config = dict(
    activation='squared_relu',
    rope_fraction=1.0,
    init_std_down=0.0,
)
MLP neurons of a small language model. Each row is named by its layer, matrix (up: input weights) and neuron, and shows model dimensions 64-191. Each number is 500 + 40 x the weight over its row's rms, rounded and kept within 0 to 999. Numbers have three digits each.
A block is one neuron, or neurons of one layer that tend to fire together. Before each block is what it responds to, as a language model described it from the Wikipedia text at the highest values.

Hyphen compound continuations
L2.up85:483484496464524522492442530449430488423503456541533440559521523495419523447443495515584459457496511548499504497533522586536472520483560494543491466474460453500493469533481448500491498629445428531478473535504504477464531476456561500513572505416428480545523468528479486554533490512549576586481518541560507439451457527500526454498502532460531565426549536515529521495529560415521464521493
L2.up590:489549467549474528435536490512494505496543498483521447547514485487470512478477474517513416533508462503504457563551601490556501503496481464464565516547525547435563508541545500509414545519510463534508472579492529467574454487508501418417447502464529470515469438507564507473544461524476503551499531473512493538521550475502463541542510453483452400521534544485490504512452487503535462524541
L2.up596:549482511415485523525497415451468515494467506490495514501495533440433466483538463507495541563505428438530484551485470535501516449549509505473426555518471484488518443561527506451579541554524447447446486493464497430526411442485414497490530550513426458480492489455449526520446488478532514509520513526557439540446473503567559502511515464466462566478526478507491512562542510432522478492490
L2.up599:529442488535430518481546503468487532513500503482467574510509527500446490497535584456394488432478469499518439526567495501460477526514558509525478530528484481496535591514462486436532429458539505438490553457510449529562431524498490460446491461509442483556546491580488483544521460470518497523447487451455502486545447490490504484554456517486523481492408543487406525481506530534486499484533
L2.up640:453508503491470471490583450439512505534459520534482543501534545481529460515511516453524467531486442492444499536502440474525456476525531475502504503574460445540517490536436451468484458424470524459511478510553439519551494495499499524493472526556506475477464482510491455590472444582505527548604538500529419555522521558506516518472436455501485480517448515579478504497577490599479558523550
L2.up761:489552505529494512505509599436467537582550475459560499457467540515519455558427471504468535499606392486501442497474524454503467484425486444461542488501503489489518452515535445461519499554458454538457497521556505508531457468498503469483459529509551447582522506584484517537519492486456532532516555468484517487429476479419534596527479485544417347449467497495569528476508507476526496521552
L2.up905:463483530481525505430538469518562553497473418546479557486519483493456535486473495492480463446492454460514443491564544532471517546507535427536466509563473537565486474530502484525511510506575450529555572570463506465516492447504476483469493551494468518520545437488443473562469450510543474546575550476511476533533503519477494518479515440507425512550470506486573533467569455561479558528513
L2.up937:553482459552543490524497504492495527498570537491464518492588552410434469553527519504488479466569529466557460502497514490536516475508499519509434481503529487467473509555545489476487522471503489531462429511466514469523563507484537437465474592472499536545505510558464456514452491469465514552562519415498476451506504441474454530508524508518530497577511464537487506508502456536466591567491

Inflected verb endings
L7.up40:578483535446485539592505522553446508498520516491478456572548464480463385517496519416547461531507523437404493475462508489490487507537521477622452539509562502511564481518532477487445503542517501486562500515496424542413512538522489551494531535491481483438536479544502543452491523486492450508504530519506550464477437498494518514459507476526606565534508529462475525457451438496559525453495
L7.up523:493526485468520548555563569465436531465489546473485545512548516488431474528541517477528442482522521437512492594495480528504559532538520542486486537481504473463546528533514495551508530567461530455519493609489456472518477552519484518501501510486488464425531539555505493519463491452511466491495534470553513529489465417603514441461507508548530526550598539477483452562509419491516450525559
L7.up533:544609481431511479448483498505476457480420457523538507528522502487446554556573519554513470496442472561510454525485489471520544430441567461520481488501516490466549512502467481527485480514462458479447508462444544557468489506550459518456501506480505450480485527522518561487441494485536454505516459480584594456487426482540455507557526476434473534510569476477557537506507514475388425502505
L7.up565:573508530520542511523534536553496562478493538564440568522493466448455513488485576498532460504513498472452466452474562474491429460461529459518469501498483452455489537503457471513510484585447544421486506516504460573493516449537503503486582526466496463475507507452403479458514539442481502504446548511538487485502463477582529506477515484519492507514489553470479476439499457542471474451489
L7.up566:534587478545536508542550515489489491479492481552520520532482502512490478518563492509470507587473519447486511491543473540468532546524517466517461529513526471460524450495549480464483500470474510461463579565405549509379470528535445495519497621506577508533524548482554493469466465422492492577549504539514510501537508465463498482527435519476500522512567465477459505503548549559529467496578
L7.up644:480546541510570581558550442495504559592551518497453513502496513457519486497567518484532494433499500508456483538423477509505527482487502516504535536502503435476508524502503474521566516582465490422464491495488458564494430447536531469589484538440435511480526476467463475471474520481455465500520506490539569496531553440514531509485475470521529506496477525477476483470536482503544435408490
L7.up693:521497527533522526428429567520470545492500545567479461520501522443446505546509570456504480536555515535513493450459542474468509505506525489525550413435532533494511563591503533459409454427501479498475456525438452542486522495521484531486532490504505484463549559571466531504493490496526503467451545509531577512400473430519527462505400438469479558472525495457566512533521430475482496444459
L7.up734:502546528506480565529508499475470526530562503554385469456517494433469521549517496514469482502507452492530496527466467506498563503525556517480467459499469467454539520485521461509551473540421597562500543471485550512423491554485487541600590563490480502450524528573418550480498590492523443526457491531543468487506433452542524540489477447450470501542467507529524519475455476430485511523478

Object-expecting word endings
L6.up652:491564484516433523546529524467486564521470499520488554558571462480501561528465542474433424489505526496485530498472465523478527525520472516514488467563491480510569450503560572438466535567476440485511579517490507534517509488490448466542530466487458528443499532494512531375490482495460475533470544451571518454534475469544517453448458508475477540594499539514490498535521420530534469577492

Mid-word fragments
L6.up258:593458541452523465472539478480529471452475470534550461509503513458529487519500497492434431573498483493420487528485512459439406478518500527532504545474511553467496504476586514486511484519505566535461537511519522439558417486539441498514472538528472484555440444548511558535536489460538530590522469479466483525481516526493491475478472475471484456454483429492460465493480510618544466487436

Word-continuation fragments
L2.up212:478499516550436548497531560476479504497461484521475465480477481505506505456466477515467433478480467545445499525516500457498363545516498425546494493521447507474485458495464513475498484453484492471439516502472494513491514462523488500444526486472588450521466513536509436533475543400524578562479488516599440477524496474573517530425500438473554532482463560468546490494474511508459498500471
L2.up340:429504476500447484531456533517447554494487543524458547496424554456479474434543488482543538517531482494540526505468440450496493489516569481515495484582466468503611458552470529513509467439438519479445485540516460434551489422475508540496474537580508434363498492500515442511423481417581539494550505484527416472458470473494549515499436515440523499550494552477467532529496569496553544516483
L2.up357:463530573521476565483491466542468455436556484500491551458546542425529510437441515474447466481487459462564513502518458462493473467504417495479495460506493504532465454497522454497478533491425540483499428546409562477544504593514491484536513574443536521507517531503463426495529531501479557538527474468547527489542441484574489476497473560487476444553514543421507558538534478556546490488484
L2.up538:503489461470501509485479447506483471462491442478442502498618492476430459469515551529505523509468485523447469531516488516454565475510496463506412540540504541472468535487566467502478508534534520523550549484497474549477466466539471461438558503519499496487551413523465443538465479502486553543427500562515464487548483484501538590479441468505591505511512567540488461491506475552453504593477
L2.up677:546393459501497479567480491410527523480541513477501451500508543435537437463495551495474513455476493420478526500591507542491513511561510517510415414499502461470517529463492519429554471442536497499464592489475557484503546514554507532505479518529506506490503495495500516533501523489464522464517578580439488517459498490564508502485547526512458519438468483394521554596504465546523510567429
L2.up801:464525496515489525506573471429490507505468474501570410548456487406485489432506474420442501513493491430486517542479506436493516482504431483507467539604434428523573413485450450460483492406476517457492510574475503486559543488452490546529456520515509514473520434465494425525442502486509519530513465421454521538541485470515494564538470474520504508482536518513524466576544469494541485490493
L2.up921:462472465466465514523537468474448528516411484527582445479537519484461450452501444488446501528513459526470571494457452430521493448400538502484444556458514508556468492443501489432520476495536494480513429548555456500415509533472517432586495469521490540526502460502510495522472502457483457516496494544500482488509464496489403528505454534482515473462541518497516479516489526511472475503544
L2.up1142:528519498485464454550513510516511486441456442542555465491480468424472551477502506564495450542512492546480513501481463474475505518528476481483505461523454500503444548415484506509500590473507475535537514461527519503538501544500462491542462450554518437478497489530515563561444492440525518482485518446444481493552485511499506549487527491426458496476522503519488435495547535537510583450499

Word-initial fragments and age numbers
L2.up39:480524458537464496450491537519515461524533451471536470481530509449496534499492578535380454533523557447566603573561443474525485553450495545503558537453495551476505485455469550457519485509521507511445463461519412565490455515440486485501539520476479519535483485445536516488503482502500471494480518460464482448471510497439621536486490511512519588462539504495461497606510437548500499498501
L2.up308:459543477524476498502493467533445523596460403485438520526467487468460404518537501445551535483413453554529448554512496478507513469485493534517550501536537486496499500472423404447457535516489512528470461492430413505471426496552492501509511484502493565521462471565507559482392577533536444495459496475465422511520492557495561476460494482512515514519450502441573495500525512606524474466510
L2.up408:436430498454514503503451465416461477490536457525549466513513519504488503481501464486470464476494485554492426551557518423554489504470523495475479503559454456480470474534515512452412498458432493471488451478554510539568438468508490508532509488480548512507457566454466520477437504488503524424512535432545517419445461489467485461491428513594452502584464507469575444542504549480451443494475
L2.up496:514485511470472519528513436451550507544467526491504444435538548406535511560478482535516488478497499536464537526525528469520537504531493574499495505458494502529492550506572411481468515471536464493514494534518443526473484467523559485498527486522442477576467499569448561465447466464532451455534447460465468492540480529502518461530538529552534503501540428455497498510563504502467421456483
L2.up641:514517443518479555531502550462582526462532578473529492506542502490463505514460483467473468505384524524507461516452467517546437503506549554489534547560470497480491485488545505502496505534440448524507499578631459512531495506529423559499503468505493544484518518533531553491556436498459578407465553414495448501494491451457579520455529531464459478481550492475456481463498523519570466535466
L2.up652:493429509512477480484437449497479544478494493552469515592525487467486424529491470454549521505486484530537485541505503507464472430521506478515497464471500554473529562581592543511568496502420574532423485513482538402591510553542499511500476497520551494483479508514521532487440482532452562435459501475480443520528434490500434556444448556509517475598449526501516448481495492512530528471449
L2.up860:518463499518448482494548495454505534487564416437475483497505505435449457452519508553489514462452411585583535521533531506524457549482503417509455488561540568454518484514471471506503495563456465467473458432545488496500539413450474556514546501495502563502438462517485466484514453480499561414535489481555475511518476459548463504476414461425542520481540490467550432508448471499450531484489
L2.up973:457487519515490472473466474477520452505549501531532517555512571475510512548546527449540504529469507541554464516525485506478523442485428472489468435459549558498549485515420564452490573472495468476508503549485558498566470561472478444545524523442509474477535562499486574566420480505476583526375493459531500460469515554483485539509474536469479514469451542548496511566574506547539524498464

Mid-word predictable fragments
L6.up376:488562506483491484501490538511477588487512441503485517531511533450546452476450515542541541502446489454489524526463586434485492459525482473515500539514480454542546520485531434461515492514492491469489429482468549484535463462413576533535455536462513491467490498479449554515426490497515554556594442419530464476560512536485487524502410515498487544574449549503605458517514559516564502552401

Noun heads before modifiers
L6.up843:575505554495511479487500502465474454408543476484569455506485463533531476420454487498538529458498548536523452493462407519585507538515527544503544475463477464454443531453459430518463537595500436521487466494518448459552532497501478472503534489527548509524508560480474441515565523481461480545505543474475522459475455541503492492506462502483437505506552482502528508546471544439501465487525

Fred/Frederick name piece
L2.up49:546513503556464481470464527567568471503497500581537490452578566499472469467501492459504474557437554534475482472525442540497485471484475498503550544549552544482506509567590510547455557547533529458523515504500483478460508440526472460508495579588562516430471525480548593485434477516473493478453552495453425518461407500493507532449527482454565470431570458510509484501468518516493479576485
L2.up152:435475484399467489546527536485499521464529447506469470449546432491478503532539506466422517531449522498466496453389408468438545493454497527508567442491481448544508518445509420495504345515535457458434466564533394497466450523507462476461514455495468505460494475502473481500566474444528494517516549525514546503510478487484575451550507495462459515503512475469553525507483459507588519545504
L2.up246:454525559518540481527534493513469508462534471510457535480478545532479471583556444485459515539449471540472526438482500476532572518525543497442403493570588492466504502537502457542510452558446529512567488567518533521513521524532466542455422522581493495445471480518534457529474432513470539536479548448431448589487518505442445449543538456461534511463599546528531536494559451494438462564515
L2.up253:517544494515428557474505558567545544492475517491465526481544545442525538473574493435492515521417541466510495491511476520517532525445479542506507596443479448465560541491557432519539514532486512504498589506492560500520479501464604553491513506516525544518468514542516542538494540519493536406552481509403420549511437433554503488522502486501483491520592463495522473446487421527485451507470
L2.up362:501473527509511568460461517454589473425540520510427416551584469470577481525502495500537433558503486491411481482528515443503500516523491439486463446473517513510494492507490520544449500533496502552406526625474464443526469504465443463455493495524512507518539537524556562500482495480453486513454443502546431544511454457473526520506562486511503472497552481456482492491529522458524504501523
L2.up384:460522437473413462507477588474551471519466545479482487488506539527490524500526543506527413568509469488506487417449519471525467513532536438503516456481562612491523470597515542520441516518530499512482531584506527436503483513472522419504456466538484512481558574458544510494486527530534503505482543505561489461501553511521456468509515606514464536480518522529452467511530569550436546501530
L2.up779:506460517462493530545426490537539485439418402493522498434516454502507471523509500497484507556465457511463467494484508553513585488456582508444460517535521542484462566576482479514483463545488507462539516602534519549487414543476492441550531499415498502464446453599530500482510477466478539510518466538496488511485531490538517505419518458518517399504534540486508521503546404509462489508511
L2.up871:475553492624505496507484537526487466512558510417477522457508544535472416495502495551507527552443473533439500516508509507501545434491428503515454485552546494479530456556511503440459480555451448520485487509492513481476441501533497435459456479475513535412446478510520492506501486486459460498504533510444409522474430521517512548485557442449565487488509517489449489593427487525434551526513

Word-initial prefix fragments
L7.up238:585565521456566494455495550472454508470532438524527510481511474530506516580476476535439511436494466529531531541517418519520492526526519501420502535575446544545395489585429511501539483445484516506425470507559504522471527529537488409538398418466515488488467498539446566511467509514569545562471426457519554510510510450422508487580418453522465504515504572433512492511501539542514457463486
L7.up437:498518484457521473478430394509469480525506458470523503490536545500505446503449499543585457537503494470533501545537476540457513533572570483466546567565501579488500479554513524502478525484513541527597572524483440525460499514490547499491516536451511488490489524503485520509453533471456478533487451489503525545490491462427613514498472501458526482561526450491535510469516553495520540518579
L7.up473:476497482468530525554446524481413529496510414481430537446496500500466490547509508478496487419449479399516488559545476496468474541532535531462495546452452533519509466533457440466535514440556540432498464557457403485361494484479451528491553496499528477524554552500471519562476554432540486452473472438442483496487514505521498562532473516584472510529526522498536481479476601504599537505498
L7.up656:521595471568507450500530489502516556498557530525463455485514540496529468516467440544437451423456446519507467528478499618516506506515519536491630475480511560476472458540493493540495506481452557540490486585518473523538506404539504498454512430519492493444438457458519526438485495503552481525542526533515479493488538464516495494557504477449490541489470462440605477530506470538445520530521
L7.up727:566566459545476466498455489461443472508571480571556479456445570507604526455496500482512444506503496545550544506504472454495507469528435469445577551515489549507591528449426509483436465524438489480499495535528548509502486512515514505412449557540485516538459459463466451514524430525482531518493462517507478569454466495428529405596480512490518449502471479549512520577477529569489499447560
L7.up728:468540453479455522553506545533540494526531489480489501554465612570527459528475453502482417549451480474561491478478432444492543526495513553470553493483502520507477530553497512470516480478410485529504499506577471539532456523485465437531517502448513520469462498470476570510471500487525465507557530442523412423440508474435561480494528474521489417509465490490544501457594532540469511529510
L7.up1109:517469550463517583465466529447477546605545461541445502580486570527481451519483548430500528408497567444451454511524456508535461487491512492471536561440484505530498463498504473473494475436496477542465481486504460520498516549548490521523557558491507503549477434578513531462481571483512598518470461566480454511490497541505514488453481522490436593483514513565538538481543504425508539554496
L7.up1135:560549497536485476497525450508506500548498521542521545599463549466497596458475538435539510501501461475517483479510497484557520520523508467480505472506495460514551486523488431466468474490541555528524483534496472552392484476534436465469512602534539567459488484473536488516500505518484522567522496553443428503491518494549540529563450505560462541494443559525565458525418608495493458488463